Weights of a small GPT-style language model, trained from scratch on English Wikipedia: rotary positions.
MLP neurons of a small language model. Each row is named by its layer, matrix (up: input weights) and neuron, and shows model dimensions 80-271. Each number is 128 + 32 x the weight over its row's rms, rounded and kept within 0 to 255. Numbers have three digits each.
After each neuron's rows, "fires in" lists the words (lower case) most often at its 100 highest values on Wikipedia text that the model never trained on.

L6.up692:120140116142153132137065122074177176139086112102166114105120132093112134096094150143104208144117179170155108130120194113160169152091139094108119148128092147137161108141072121131109070140080110087124132101120169195131166123181175178113134094121175121154173065078110108189101134145122127132149157127129115124113181103097176132104150146149119110109112164076129127124109152122196120127138058105140105098115158156143114104127102160067144118052164187182151159121094079105087159171100185104092164111221119199098119174157093160124129065103137153081067153139134099096127152103069155131
fires in: "ground", "as", "guns", "municipality", "gallery", "games"

L6.up1082:133074148132121185094158097157110163124137142082207148115141114137097114039136162131085130149147088143088092139140135157129136110145135114110153090128104112158134108097110062114166085153073163144127088149116084127132146137118125148116128166119149180126083133097141107144102116139156131122116093136135118156115146145106153119168098135142147077150091143095141184147132117086110121123135157168124152075063130122118146120098009119175090207127110132157181135130059010093116120129159087120133141139072131130058146057111144131103096160147106072146082151081133122191117141131140193156
fires in: "some", "professor", "sometimes", "pau", "census", "something"

L3.up364:096145078088143124096085107113176124092109123142140070140131152134142085155111163105166114157144150126091165152075121065181145098145051090136121180098111174177102159167141186129036098100107161084144098100149126124128144094114182168142099093224105134128092097170116155111152177145099181043131105127149129103097167187188118133128055149164140078137107121157116072145154120090107117143133105122102204154106122146117101068102115111134134143135133052137124055098134157145202102198158136040147186095113157085113051161125141205150145177124169112132128131077142095139132126121149112154
fires in: "john", "james", "daughter", "johnson", "taught"

L6.up720:134174112080124158118133142085142101124131103128192095135103175144137152137162073134051151137108122104078169109103139100122013179154182090107144101144130117165137126099062116141130112146098094124169095148127134111116104168176075177150134119100092073099119129120170081122114095180109138123147077077132159159108163181154189075137114100113142117075113154101117179133102140134158145214124092161218110187104099200133094156136168109099138105086145139195117168125078054186164134148147096173095164074173134164129131133121159102158097166126154158191098160069125120143139164098092192120
fires in: "august", "2018", "never", "2019", "1995", "april"

L6.up302:119152093099159077155113106102147130105093123112155147092143134129086103164079086140128152082106134121135146133052103114133154159095097133198195148119167198126133107166091132085067098073131106107091141063128181130112139120122153157087096112118176104119098159120114126095094134117159138190109103228149131172191127129164147104138141132145117106101125131108140121135108133159131123131123042128112114033130098079098107120102182148104106155082143131117110147125099131166131090095172147055121157133115170181117108112139145137115109084144216154131183141175157124068125137158122107172
fires in: "season", "club", "football", "as", "poland"

L3.up258:118101152134172106121115179119074170183102114156131122076125111143148089125165108137100121137161135157118129130126103100144067117102150084126098129080142136102132064080104153140123147127122096109164177154157124096131137154139058093190135056147109114144204136148128155091129152156148144166117118111120065175171138068137122121154151141123206139162138135106126121125129113193082114130138118125131102076150180094127157116127166129133142143126110102098145126106167118169142104153176121158096073114105135089199120199157072115102139087137183091149061118154125133137128109183168116155
fires in: "team", "i", "teams", "you", "iraq", "ireland"

L7.up46:118059129139099139130114149170044158152141125128143121112124127142117146098089138114054159145058101123157150137146145139137148150158089134160177127175187115199160137161082188106131151153127114127153139113130089045115094161102143122153101095125074130195173141130128104102135132146145082200109080081134125111098094112123130138122075116114123089138133090146080123139149117075092034065134168081133081179099144100120105132138103191155131123141161092105168185105177070111114097099131169111184116157122144098124123132109097193120172118109166152127150157202074098111152162105129114103
fires in: "father", "district", "county", "brother", "2023", "2024"

L17.up1097:122105100157177119086169185115179096176117154105167096068157139222104157110129133105155112125175041111099143077089155137122166109141104080124113096137120099124114165099107131131093182135132129142111154129147111133198110110103138040120178104147172093106147168102140106131067206078137078171144166109127134098132108118148102151164070115063074150177104120130096109163117127136129060157134139115072171071025144118126100118083126117137114113106095108152174095114135113125155111103109124120101148093088150071160161166109154119089122082117121089118161148112108137175112107113115104054
fires in: "of", "american", "texas", "british", "swedish", "with"